Weights of a small GPT-style language model, trained from scratch on English Wikipedia: a variant of Muon for these matrices, 6678 steps.
MLP neurons of a small language model. Each row is named by its layer, matrix (up: input weights; down: output weights) and neuron, and shows model dimensions 48-143. Each number is 200 + 40 x the weight over its row's rms, rounded and kept within 0 to 999.
Before each neuron's rows, "fires after" lists the tokens most often just before its 100 highest values on Wikipedia text that the model never trained on.

fires after: " R", " Be", " st", " St", " r", " D"
L5.up365,188,225,185,210,175,232,208,201,153,206,163,217,129,184,122,189,229,179,259,210,289,176,191,117,219,205,255,185,166,214,216,234,172,129,237,170,188,228,190,140,289,211,213,262,133,236,241,184,170,164,244,178,167,171,151,227,205,139,145,250,238,171,152,142,171,185,239,239,224,205,159,265,247,261,235,217,293,154,274,175,148,179,210,164,190,181,229,168,217,216,215,153,290,218,141,230
L5.down365,161,218,238,247,189,276,193,256,203,161,179,171,232,225,182,152,243,162,170,168,265,243,228,270,331,272,218,230,173,164,264,169,178,191,152,200,276,203,147,209,158,201,164,186,185,185,196,229,139,188,218,189,216,203,240,246,149,213,189,160,228,182,166,189,137,197,171,204,294,193,178,194,163,259,215,166,226,169,233,189,236,159,169,111,193,198,280,216,268,230,242,199,215,231,250,200

fires after: " the", " in", " m", " of", " Turn", " s"
L6.up347,200,243,258,262,132,240,196,307,236,289,233,205,222,222,185,217,194,251,236,259,171,228,248,195,173,152,144,259,200,121,166,232,142,263,229,152,181,184,154,257,155,173,147,144,193,231,154,221,230,193,120,136,198,180,147,182,158,202,179,147,156,220,143,251,192,178,180,164,182,215,194,172,256,207,231,302,192,219,233,236,185,218,253,244,252,205,247,197,181,223,185,224,181,159,221,159
L6.down347,115,190,161,194,359,156,210,266,187,187,220,134,141,214,284,192,221,210,175,154,238,188,223,122,244,207,189,237,271,248,212,219,229,270,145,222,195,279,245,177,243,138,201,160,236,111,167,235,270,191,209,217,169,232,222,256,240,197,234,185,172,176,162,212,160,198,185,239,135,198,147,138,175,225,222,201,206,212,203,275,204,192,174,228,145,216,221,139,189,190,176,158,147,232,221,188

fires after: "0", "2", "7", "8", "6", "9"
L6.up402,263,212,157,189,185,165,170,229,197,242,257,211,154,296,186,241,173,168,183,187,215,207,210,235,214,239,229,189,209,160,227,181,140,226,226,205,229,149,162,202,167,237,140,288,206,227,204,236,171,201,230,152,194,137,251,232,231,185,155,214,256,221,122,191,219,149,230,170,165,248,236,189,174,170,163,183,168,152,101,171,189,203,171,274,323,222,201,158,220,193,198,274,198,212,198,214
L6.down402,154,264,233,172,215,204,162,213,145,231,269,131,204,206,232,200,253,112,226,225,149,177,211,230,140,273,192,197,186,150,224,221,250,191,212,183,134,225,194,172,224,203,180,133,181,209,178,198,208,173,191,172,232,209,209,226,223,244,220,138,246,222,234,143,158,139,232,190,204,163,193,197,181,218,173,117,177,258,160,162,159,106,236,244,220,255,161,210,288,216,231,165,267,184,203,251

fires after: " ", " U", "S", " has", " \"", " sub"
L5.up621,236,152,289,213,197,235,154,260,172,174,264,184,225,130,301,188,248,160,237,137,202,213,230,217,174,241,262,173,148,183,263,247,193,245,156,195,160,208,182,101,116,221,201,205,209,258,186,96,193,241,209,170,192,205,147,155,216,259,167,159,216,176,207,241,184,186,244,214,175,163,206,210,236,123,156,246,194,174,180,164,230,158,236,206,191,238,198,229,238,180,205,174,172,215,213,206
L5.down621,251,213,246,216,184,241,138,151,180,253,199,228,190,213,314,227,226,169,232,159,107,215,177,173,211,172,159,142,227,174,172,90,208,199,193,176,201,142,199,177,175,193,145,185,179,235,183,245,183,155,235,147,147,143,135,212,170,197,243,238,252,227,253,323,221,253,214,146,275,170,122,195,227,191,217,178,214,206,182,154,158,222,199,153,160,256,210,228,252,208,202,174,255,194,272,224

fires after: " to", " as", " the", " in", "-"
L5.up167,239,254,221,237,213,178,243,198,173,220,170,232,238,221,169,199,275,260,244,167,226,272,162,185,182,185,148,231,207,163,99,157,135,213,154,195,138,162,227,214,203,134,180,251,190,220,142,148,269,239,267,190,186,124,158,188,229,230,263,189,132,171,159,178,176,231,222,191,165,213,162,169,225,189,139,172,171,188,265,198,189,241,227,223,203,247,233,188,143,216,216,196,230,194,179,199
L5.down167,219,125,220,146,151,217,179,199,178,206,234,213,182,154,203,204,210,188,140,151,120,225,202,266,224,206,210,225,276,213,191,197,186,248,230,235,189,232,172,259,137,183,228,253,185,289,220,244,292,174,231,308,194,211,247,230,199,207,179,175,188,166,173,170,149,219,142,249,192,231,154,155,179,120,208,168,200,134,265,196,176,178,268,237,140,233,163,217,121,143,220,184,212,233,222,177

fires after: " \"", " res", " Res", " sh", " ev", "\n"
L5.up549,218,216,190,176,240,217,234,261,191,211,229,235,161,207,232,235,96,107,206,186,161,213,190,200,206,209,151,226,133,208,197,247,216,211,219,222,116,161,216,180,210,191,142,224,108,158,195,155,208,230,177,209,185,196,235,223,179,219,175,172,195,235,252,236,208,213,233,225,223,189,193,274,206,194,194,173,155,187,208,197,148,117,154,251,161,132,179,178,263,224,154,146,254,262,195,221
L5.down549,173,168,172,170,272,210,243,209,240,215,266,203,149,278,180,220,187,270,230,230,186,277,195,177,204,218,156,191,191,230,213,185,132,153,243,199,214,126,243,220,170,150,141,150,238,157,187,206,222,169,207,209,191,208,246,154,241,218,154,192,143,156,207,177,226,195,223,189,269,207,212,157,101,243,203,216,181,254,188,225,216,192,164,173,262,260,205,246,268,191,210,163,143,171,216,236

fires after: " the", " a", " of", " in"
L5.up466,196,192,216,294,198,110,187,183,123,212,223,171,251,189,262,155,167,222,252,206,213,215,186,187,155,237,167,237,181,140,202,256,165,187,195,148,226,208,142,232,186,184,170,295,204,192,226,132,248,244,142,176,196,245,181,207,212,240,170,175,212,197,182,201,165,210,159,171,156,184,197,294,242,202,177,355,148,177,169,156,212,179,219,287,177,219,157,227,192,159,263,188,207,132,161,124
L5.down466,238,264,234,207,172,171,223,238,271,225,155,242,225,148,216,197,240,174,264,206,127,125,224,248,138,129,146,177,216,180,188,204,177,185,217,231,179,151,231,154,230,218,203,191,256,172,135,155,172,166,274,198,127,170,215,197,246,238,248,326,175,160,161,311,215,184,237,187,241,179,164,206,216,189,194,204,287,133,121,212,146,219,152,208,266,168,226,188,189,163,181,233,183,199,165,169

fires after: " P", " p", " Pet", " D", " K", " t"
L6.up148,267,178,163,228,213,162,138,230,158,269,223,231,237,259,176,188,231,206,146,241,219,199,191,126,225,139,218,224,265,204,168,204,193,231,172,249,181,193,194,133,240,262,193,88,178,154,187,184,166,217,239,155,244,222,168,206,149,170,219,240,213,209,199,221,194,214,207,166,216,180,213,200,238,186,105,202,172,217,310,163,120,191,208,248,209,248,208,221,189,216,161,208,240,203,138,218
L6.down148,223,246,225,146,187,243,220,136,181,150,237,181,256,308,159,191,130,181,238,174,171,126,206,198,197,151,167,226,248,183,245,157,212,144,230,199,173,190,179,239,223,190,203,289,116,189,200,192,197,220,194,202,130,167,114,193,243,231,200,178,188,246,221,145,173,223,165,154,160,200,169,164,80,229,219,234,224,215,186,243,168,252,246,183,200,179,161,242,209,196,218,182,142,188,238,218

fires after: "-", " (", " \"", " dis", " on", " "
L5.up31,242,209,244,165,200,231,208,225,190,204,266,130,158,196,223,228,124,192,285,129,201,186,150,200,173,188,217,198,113,264,169,196,194,210,86,248,201,208,178,174,198,232,166,198,228,243,179,134,209,230,254,183,182,180,225,154,196,193,240,204,259,136,206,182,130,253,214,134,177,126,192,307,220,234,162,243,235,217,158,180,145,143,238,225,132,222,209,131,223,242,202,230,234,224,195,188
L5.down31,191,148,225,228,187,192,257,236,170,203,230,171,144,285,226,260,208,154,146,240,256,258,175,139,268,227,202,183,175,201,215,209,170,161,118,215,208,237,211,220,177,240,137,228,172,232,167,192,127,271,224,220,214,173,227,222,133,133,174,271,145,157,219,184,236,249,260,230,205,200,191,243,199,168,216,151,173,152,165,162,123,204,188,292,141,197,196,195,162,239,193,209,222,118,166,303

fires after: " the", " The", "The", ","
L5.up511,203,221,237,227,164,163,150,195,212,197,151,251,191,165,227,218,148,229,288,191,147,227,249,223,134,214,215,175,239,232,280,157,181,261,130,242,171,190,192,208,226,157,195,203,159,260,254,162,276,237,188,202,269,226,233,152,251,148,261,221,170,190,170,203,148,213,186,164,238,151,222,175,277,138,251,255,187,210,203,191,207,153,161,157,114,196,163,180,259,200,153,243,186,174,214,89
L5.down511,224,196,187,192,181,232,193,208,139,218,215,202,177,181,276,202,213,166,198,283,271,175,215,205,216,151,210,188,162,179,226,195,216,230,173,163,136,235,184,223,180,254,157,230,279,267,165,149,208,177,201,204,208,167,219,186,195,232,231,117,195,227,198,174,166,167,153,161,139,197,223,179,201,161,242,272,202,243,246,252,220,165,233,259,249,212,302,137,202,193,172,224,175,272,143,148

fires after: "0", "7", "8", "4"
L5.up449,307,87,209,207,228,229,243,239,196,212,200,165,205,281,212,179,197,188,205,198,251,149,207,145,169,147,156,209,170,185,237,195,178,212,214,153,165,195,250,219,214,111,175,203,206,256,251,193,216,215,254,209,184,201,236,199,158,256,213,285,309,195,197,236,162,224,202,174,195,235,247,197,180,236,239,219,203,161,172,246,163,229,134,252,143,140,173,199,200,255,194,241,193,291,144,186
L5.down449,208,211,248,164,177,163,261,162,220,234,180,257,258,57,109,208,236,261,225,260,140,252,192,208,180,186,144,202,192,273,203,226,199,175,258,173,206,275,270,179,245,260,201,218,257,150,111,181,148,157,143,179,240,153,222,249,163,164,221,194,152,236,217,174,186,140,218,164,211,209,198,176,170,210,191,234,156,228,235,179,183,170,173,213,188,211,261,126,185,183,188,180,210,181,206,115

fires after: "O", "P", " Pro", "^{", " Cy", " sup"
L5.up175,153,194,319,166,236,161,269,175,192,258,145,171,172,212,216,171,171,165,234,189,170,263,174,155,208,176,190,168,246,203,207,207,274,208,171,216,216,226,113,200,140,187,210,234,208,257,221,216,192,305,164,143,188,197,200,224,197,179,268,208,181,202,181,207,177,162,213,191,172,210,135,219,227,221,171,259,176,207,196,162,179,150,178,179,205,213,241,222,251,191,256,251,112,146,214,140
L5.down175,175,206,165,158,285,154,176,193,126,194,165,205,229,227,171,164,107,188,203,199,201,175,209,161,183,173,157,228,253,201,188,201,228,212,132,157,163,207,225,197,236,119,230,228,113,199,195,246,170,178,205,175,184,258,246,228,182,182,185,257,202,232,216,253,202,252,145,174,146,275,156,254,180,271,250,173,201,294,152,201,120,179,158,122,244,231,114,172,149,203,282,184,182,194,200,181

fires after: "O", "^{", " pro", " Cy", " Pro", " U"
L5.up21,171,239,268,221,220,203,210,152,180,216,184,255,155,218,249,206,251,188,188,156,213,168,135,241,161,213,230,153,278,251,257,276,182,252,221,195,209,228,167,259,114,145,170,224,245,208,199,207,156,186,235,180,206,178,175,224,267,177,221,201,241,192,318,177,189,181,184,203,183,203,138,183,177,191,180,199,196,199,159,169,173,233,207,259,185,214,160,164,196,97,198,273,136,164,204,239
L5.down21,249,247,233,217,193,164,139,200,135,166,197,213,207,259,220,237,218,157,174,161,233,237,208,162,219,309,193,177,279,189,142,215,240,331,200,242,203,146,152,223,240,216,192,153,214,205,224,146,80,189,197,282,168,221,182,254,210,201,199,114,154,242,186,124,168,187,197,153,225,183,176,256,203,205,139,165,199,137,195,158,223,190,199,196,218,235,150,252,233,204,98,146,212,191,248,187

fires after: " r", " L", " l", " R", " Z"
L6.up320,194,158,237,259,244,250,181,167,121,145,164,241,194,176,179,203,186,126,244,128,300,272,139,180,174,180,190,189,158,181,194,233,151,210,214,261,198,177,201,175,218,163,154,232,123,202,248,183,215,238,222,225,193,169,234,184,247,189,200,211,269,124,158,191,200,186,204,277,210,176,176,205,144,220,212,206,225,230,273,241,271,188,224,140,207,115,259,230,190,202,291,139,192,151,179,204
L6.down320,152,201,220,148,192,259,177,215,185,214,276,174,225,164,207,229,208,200,121,193,203,161,202,236,159,214,179,179,136,232,138,241,170,321,170,173,257,246,206,186,226,192,228,170,250,232,155,133,211,195,149,190,172,255,206,209,213,197,180,221,210,112,135,207,130,220,156,155,250,217,198,222,172,249,180,163,204,175,215,144,249,177,249,155,233,206,155,141,209,215,171,230,183,184,184,119

fires after: " p", " o", " O", "==", " con", " ent"
L5.up414,236,188,230,124,171,178,215,155,205,156,170,162,208,205,237,264,190,196,153,208,173,182,188,223,161,226,211,298,167,232,164,204,207,271,217,228,251,165,195,178,142,148,196,215,313,172,248,209,229,228,226,150,252,181,189,193,141,174,140,210,155,167,169,107,174,189,186,227,167,168,233,189,161,182,166,240,163,143,293,193,201,180,172,236,196,308,197,233,185,203,241,220,169,143,232,276
L5.down414,200,172,231,238,252,255,234,187,162,207,181,200,154,275,289,177,125,150,203,166,181,145,140,170,266,241,170,204,220,163,196,183,191,240,280,110,184,187,151,193,140,145,239,227,196,156,220,194,127,201,226,184,279,234,180,181,192,207,172,228,149,190,163,238,176,149,168,160,193,234,323,215,189,233,203,233,225,136,245,149,230,226,206,142,164,249,175,241,173,148,137,190,276,205,195,163

fires after: " J", "M", "J", "C", " acc", " Em"
L6.up441,142,193,206,176,173,134,183,220,190,201,163,249,161,248,147,226,115,250,286,215,204,221,214,174,156,218,235,122,195,206,171,176,166,205,170,136,232,212,201,198,209,286,201,245,188,222,225,221,148,236,256,223,183,313,259,205,175,216,230,151,199,201,134,213,230,244,177,191,190,179,241,242,177,191,248,295,244,226,162,210,220,199,218,153,292,171,211,162,195,278,156,234,197,125,192,154
L6.down441,187,134,162,219,160,268,206,258,217,164,190,229,169,182,227,167,177,190,150,197,221,176,190,193,245,183,178,219,272,196,166,159,170,127,210,215,227,220,156,160,155,184,232,180,260,272,242,229,163,217,151,256,196,118,219,199,214,195,212,187,244,193,130,186,156,231,139,132,174,128,175,113,253,241,219,183,156,192,187,240,235,180,212,182,187,182,140,158,227,233,216,225,196,187,212,272

fires after: " J", "E", "J", "H", " M", "R"
L6.up89,196,231,200,151,254,251,198,200,162,186,192,225,182,225,210,167,135,237,247,208,243,227,198,273,194,220,166,185,195,244,277,200,228,177,145,201,209,197,186,198,163,217,140,204,167,151,258,272,158,143,198,141,168,194,193,145,131,181,176,228,176,159,146,186,219,197,197,167,251,207,188,245,257,221,263,305,237,250,237,179,195,218,187,187,278,144,204,250,172,202,231,195,114,173,228,202
L6.down89,199,190,173,206,223,181,195,220,234,140,168,189,222,255,200,194,264,185,150,177,208,235,192,116,183,153,114,163,196,247,217,184,207,259,288,151,198,165,164,163,179,197,184,185,161,194,180,167,244,186,189,225,199,217,267,221,188,233,222,209,234,109,141,236,143,220,177,191,212,88,164,250,185,194,201,229,236,228,164,248,172,151,187,184,171,331,220,141,258,172,203,165,221,205,169,185

fires after: " |", " O", " re", " in", " M", " o"
L5.up157,243,248,193,213,211,186,98,241,157,112,200,219,223,165,242,197,240,224,177,163,167,258,149,234,110,240,250,199,262,185,186,184,202,151,194,262,170,214,161,202,204,223,194,241,241,190,213,229,207,194,269,213,191,241,194,211,249,233,276,207,226,244,241,135,222,272,113,179,235,178,270,210,212,156,238,221,169,172,206,214,242,157,185,167,192,269,142,207,244,252,211,176,291,185,195,243
L5.down157,180,226,151,267,199,248,230,187,150,133,193,258,203,221,261,216,251,207,188,197,195,221,193,211,295,138,193,185,193,216,233,297,233,137,227,164,198,228,248,192,138,205,164,184,224,104,172,197,186,209,198,290,266,151,202,217,131,190,172,207,110,205,164,189,208,209,226,187,172,190,215,165,165,186,243,262,208,179,195,190,167,187,198,183,241,257,273,182,183,218,232,164,166,236,233,198

fires after: " h", " H", " is", " g", " ch", ","
L5.up139,207,250,256,176,215,166,248,256,239,201,80,203,255,219,202,189,217,107,221,118,171,242,218,195,114,164,223,171,211,200,235,259,218,197,197,255,159,172,258,197,174,198,125,206,167,165,186,230,268,225,186,231,185,183,211,141,163,246,216,207,167,209,223,220,161,140,247,190,206,205,244,212,219,213,180,166,222,102,170,267,278,174,256,193,132,185,230,201,141,215,256,195,176,170,118,231
L5.down139,220,202,171,258,173,281,198,220,190,244,273,215,244,152,209,211,160,252,166,207,161,201,180,271,155,230,149,224,201,174,150,178,224,213,286,218,211,240,164,139,221,219,216,116,267,122,151,168,201,216,215,176,193,195,150,280,245,97,129,153,235,222,220,165,213,228,163,147,208,252,227,255,185,242,186,180,183,228,287,226,204,169,176,219,229,161,198,185,207,149,189,225,192,230,260,173

fires after: ",", "1", " and", "–"
L6.up48,217,220,310,186,160,194,189,208,206,188,141,269,207,217,213,205,204,209,208,124,176,157,137,169,168,163,158,282,137,287,157,242,186,225,147,215,183,239,169,190,249,130,173,173,220,265,203,116,209,184,107,200,256,260,126,141,191,194,218,190,203,174,235,228,223,212,219,215,247,182,233,218,176,145,168,264,251,259,225,225,177,159,157,171,204,227,175,256,260,120,233,142,212,209,132,238
L6.down48,194,180,269,211,189,193,178,177,201,234,212,191,169,192,233,261,247,208,180,143,284,190,130,208,193,238,146,198,240,165,280,211,141,198,179,208,248,206,200,248,205,212,198,135,184,229,199,171,279,233,197,192,203,174,230,209,287,261,212,219,273,224,142,230,181,218,200,244,188,159,200,155,220,98,191,266,172,245,104,268,166,183,214,281,208,294,232,155,231,226,189,261,179,231,220,194

fires after: "–", "1", "-", " (", " \"", "In"
L5.up228,226,261,259,202,146,114,241,212,134,221,244,214,200,218,204,167,127,240,162,184,189,193,193,209,124,181,204,235,224,254,222,216,235,234,152,198,239,169,141,154,209,174,149,253,119,191,207,179,211,216,154,254,237,145,141,223,228,212,220,167,209,252,241,268,196,230,175,197,154,177,262,231,181,159,164,135,197,223,167,213,228,152,202,105,288,243,210,202,224,181,209,245,229,137,198,201
L5.down228,162,210,267,180,186,191,242,241,207,223,228,201,184,158,227,211,221,239,267,202,186,232,246,239,187,227,163,222,174,168,160,152,171,175,192,210,213,269,170,166,134,220,219,177,219,190,257,209,194,145,202,202,267,179,239,237,216,348,195,192,146,189,196,179,228,102,215,207,120,158,258,211,225,126,238,191,158,217,125,219,227,158,230,180,161,219,164,176,137,187,302,196,210,242,197,232

fires after: "0", "5", "8", "4", "6", "2"
L6.up289,224,157,181,237,209,204,131,243,170,259,237,233,197,244,136,187,160,148,137,179,198,178,175,241,159,205,229,212,240,207,230,211,196,245,202,189,206,197,181,170,224,229,209,193,215,152,196,226,232,186,237,201,155,225,213,140,129,254,208,227,239,241,149,206,168,195,252,138,226,269,116,134,171,245,201,198,175,145,159,180,196,165,151,232,232,233,239,180,202,235,223,261,256,275,167,199
L6.down289,237,214,246,254,252,81,212,180,186,242,142,264,148,247,199,206,145,167,182,205,151,173,256,163,205,239,171,276,217,110,177,192,175,131,237,172,243,280,171,194,147,188,126,209,182,238,191,164,161,220,154,235,244,181,235,145,236,221,213,208,202,204,280,198,147,123,197,227,209,88,162,205,225,158,148,235,236,265,251,149,195,234,223,200,272,195,158,188,217,195,208,204,233,151,203,222

fires after: "–", " w", "-", " under", " to"
L5.up48,124,245,258,244,185,272,203,163,160,150,205,242,265,213,198,250,256,136,231,148,151,191,149,122,126,165,197,222,180,205,224,276,208,224,254,286,194,174,229,231,224,149,157,214,211,230,213,207,229,221,185,250,245,195,206,231,196,218,224,242,134,172,205,79,191,224,162,191,193,167,206,251,214,201,140,223,232,198,197,174,197,221,271,157,286,142,190,249,264,205,248,120,230,138,200,146
L5.down48,185,225,201,196,192,195,223,268,166,266,208,189,281,158,199,213,265,210,284,206,222,221,200,253,202,199,175,206,259,173,303,230,247,228,222,160,222,234,221,125,205,269,175,118,171,131,236,252,192,185,202,164,156,253,168,254,229,236,137,165,238,188,192,190,216,135,205,168,178,178,205,179,172,176,201,196,234,192,221,228,178,140,96,274,162,209,209,138,218,178,176,214,161,162,200,167

fires after: " the", " \"", "[", " as", ":", "The"
L5.up280,250,207,166,163,211,172,202,212,212,241,176,212,229,158,222,148,168,244,237,179,185,228,202,258,169,266,233,213,225,212,238,188,170,172,200,115,211,166,225,191,143,197,161,213,149,151,191,204,234,321,232,229,123,218,169,201,168,208,173,181,198,138,200,238,179,185,184,126,233,150,187,173,280,174,241,208,157,151,194,189,136,196,219,206,216,243,143,155,209,219,218,192,253,252,274,196
L5.down280,187,186,207,160,234,245,173,204,227,165,157,190,177,244,251,213,173,200,253,187,189,179,150,159,248,184,270,235,202,200,198,211,197,222,221,230,240,188,262,139,239,205,172,242,232,150,195,129,242,165,195,134,142,185,207,176,225,171,215,280,266,195,192,221,208,168,210,239,194,158,219,190,246,238,193,102,240,249,91,245,131,168,260,279,251,246,159,308,176,187,155,219,195,186,205,237

fires after: "9", "0", "8", "6", "7"
L5.up338,277,173,203,223,193,221,217,164,140,211,191,205,174,189,129,213,186,272,248,252,208,195,193,176,210,166,217,155,214,125,262,165,175,227,146,172,223,155,147,279,166,193,138,241,208,201,308,226,151,181,227,240,122,139,229,225,188,257,208,268,224,217,235,166,195,152,230,164,190,224,232,146,251,196,232,120,220,194,191,222,207,189,199,175,233,220,195,252,202,115,127,197,211,150,137,209
L5.down338,202,187,151,224,196,200,279,141,275,227,195,172,222,255,156,166,212,213,213,217,192,255,224,248,247,225,223,159,211,261,134,114,194,147,164,236,164,203,314,168,168,211,228,200,198,84,190,167,155,127,199,221,134,232,148,158,216,236,203,141,232,195,204,224,273,132,284,249,195,170,201,192,266,190,229,215,208,173,128,192,182,227,204,164,167,242,198,236,220,175,216,208,190,152,169,206

fires after: " P", " of", " K", ",", " [", " Met"
L5.up37,224,196,210,176,166,156,148,179,276,221,217,221,219,211,221,169,268,189,192,193,167,117,135,190,153,201,231,232,232,180,221,263,209,229,157,221,180,186,184,189,193,196,209,173,209,209,209,246,152,253,219,185,197,221,221,226,135,104,246,166,122,198,225,230,202,209,232,180,187,190,179,174,166,250,172,202,210,265,239,244,202,240,261,149,239,154,139,242,209,203,211,195,265,67,174,132
L5.down37,205,262,204,206,188,174,209,295,236,161,205,167,155,163,276,212,226,207,225,121,181,130,236,136,189,184,262,220,219,173,224,182,139,298,185,241,163,239,201,252,230,225,135,225,267,183,215,235,163,204,161,179,179,221,169,214,204,210,154,180,148,215,165,198,141,237,190,247,187,119,218,178,228,148,186,138,145,158,268,214,171,177,172,208,228,198,199,225,218,154,181,164,199,214,187,118

fires after: " U", " Bro", " age", " r", " under", " "
L6.up174,145,168,249,146,214,271,158,280,254,169,233,216,215,185,230,301,310,112,217,186,166,162,227,245,197,180,165,219,191,134,149,261,209,260,229,129,183,133,177,212,253,191,246,214,219,186,223,197,131,178,139,118,189,166,207,250,265,224,147,204,194,125,191,192,243,207,206,181,222,240,203,247,179,210,282,249,207,231,182,162,275,199,302,266,167,178,233,194,253,146,185,201,205,173,227,225
L6.down174,217,144,220,195,146,163,188,166,194,264,181,131,204,225,208,237,167,281,133,262,110,164,164,228,155,212,172,236,182,175,236,172,153,202,212,209,188,198,130,207,179,178,185,256,175,182,305,241,224,198,179,300,254,152,250,185,209,233,200,88,232,164,186,240,192,241,192,148,166,197,184,218,198,194,267,243,192,171,157,256,181,173,187,230,226,143,243,303,196,291,279,200,139,240,196,181

fires after: " the", " \"", "\n", "s"
L6.up456,179,291,144,199,167,146,143,234,207,214,217,203,180,216,239,157,181,178,181,208,175,189,171,155,189,250,290,261,135,247,175,253,256,182,204,223,254,179,152,190,205,187,167,161,203,185,125,152,192,210,238,183,205,191,194,128,226,236,209,235,192,167,278,165,173,206,148,230,158,130,216,239,247,169,258,242,196,170,159,114,223,214,288,280,182,240,141,204,198,233,214,237,236,220,154,216
L6.down456,220,196,179,224,227,271,226,200,212,192,161,217,177,147,164,261,241,232,157,149,258,226,130,218,209,90,237,168,142,220,154,251,225,227,211,222,191,171,299,219,240,238,184,193,166,180,209,177,206,181,129,258,221,197,253,236,183,195,212,194,209,263,187,175,225,209,234,207,265,112,195,129,212,254,172,207,186,160,194,246,89,152,110,242,224,201,188,138,228,158,247,199,134,181,204,247

fires after: " |", "2", " the", ")", "0", "5"
L6.up211,194,167,224,233,245,216,189,156,148,223,178,149,173,189,195,226,152,193,178,166,227,219,175,227,152,257,197,166,204,225,243,206,204,167,174,151,237,226,177,298,156,207,185,289,275,274,217,155,199,214,218,182,172,238,240,122,186,253,182,152,239,140,173,213,184,175,210,167,165,224,158,216,200,200,181,132,219,182,128,236,238,111,211,207,189,202,159,164,200,159,170,313,145,143,213,246
L6.down211,189,250,93,289,191,246,187,191,200,161,163,178,230,218,210,192,154,189,340,167,197,242,189,184,200,262,233,176,153,239,178,129,199,227,217,148,220,230,278,228,153,240,215,238,189,174,193,195,128,220,216,140,195,236,199,188,161,164,139,160,204,184,255,190,201,245,202,260,234,211,210,207,254,185,217,190,222,89,219,215,210,194,163,74,204,183,191,208,231,138,138,172,235,181,143,196

fires after: " L", ",", " H", " pl", "L"
L5.up479,177,214,213,145,216,193,235,200,150,228,191,114,149,152,263,178,198,197,145,229,187,222,211,213,232,225,193,179,192,109,215,202,244,250,239,164,143,194,249,202,186,160,145,208,229,217,196,279,229,229,208,158,242,153,192,106,198,221,178,237,266,220,197,204,231,175,199,184,265,241,233,180,160,217,172,181,124,155,222,244,193,201,182,159,281,176,216,206,164,206,264,187,183,169,177,170
L5.down479,185,287,317,220,105,208,187,185,181,185,188,147,219,158,194,225,174,176,165,170,242,197,205,192,213,137,196,189,169,282,179,236,236,190,215,68,238,211,169,208,231,174,192,258,140,196,182,151,218,198,257,218,163,190,193,150,230,221,314,252,238,219,181,282,229,209,190,234,160,254,262,223,178,206,186,176,231,180,264,242,200,223,241,142,191,199,163,183,221,139,155,149,189,139,237,128

fires after: " en", " con", " o", " ob", " dis", " under"
L5.up277,113,175,209,216,216,157,230,178,190,154,179,185,170,208,218,235,200,225,258,192,175,156,217,217,236,244,218,177,198,234,203,206,155,207,222,166,195,180,195,191,270,234,219,176,297,122,225,161,253,197,179,201,115,151,193,276,119,154,270,202,175,170,185,224,169,250,167,170,234,268,211,243,224,241,205,244,117,160,256,166,172,194,249,241,141,221,211,151,257,148,193,149,186,235,269,232
L5.down277,141,214,302,200,231,169,250,214,209,213,199,167,212,207,182,226,244,259,174,197,183,228,231,159,184,222,144,267,232,167,181,197,203,182,170,187,233,234,215,224,234,142,190,165,236,168,291,183,142,182,254,207,194,254,203,192,253,154,175,141,207,189,153,110,205,221,208,193,242,272,172,179,173,185,174,274,133,299,182,182,200,213,160,224,261,182,115,191,212,163,203,212,247,168,238,172

fires after: "\n", "|", "-", " •", " Major", "C"
L3.up367,184,251,197,173,123,240,210,220,180,217,198,247,189,214,219,246,129,222,218,167,183,220,188,209,211,219,208,226,225,250,218,156,207,123,152,198,186,184,136,195,121,268,171,304,114,261,184,236,196,164,211,236,249,233,175,155,207,137,195,227,186,160,187,213,156,154,168,154,166,297,237,159,164,211,170,149,233,214,192,143,234,201,147,146,259,184,148,196,144,186,213,217,185,149,258,162
L3.down367,134,216,154,256,186,286,172,150,257,224,188,120,270,163,149,188,177,284,204,229,275,189,186,278,186,223,235,116,165,204,202,116,169,214,203,205,208,211,179,275,147,201,200,188,170,258,205,181,129,182,172,201,165,233,175,130,222,173,215,173,248,201,194,192,177,151,172,206,207,265,288,189,231,234,177,195,197,273,263,203,231,182,211,131,210,251,220,228,174,215,192,211,202,195,105,194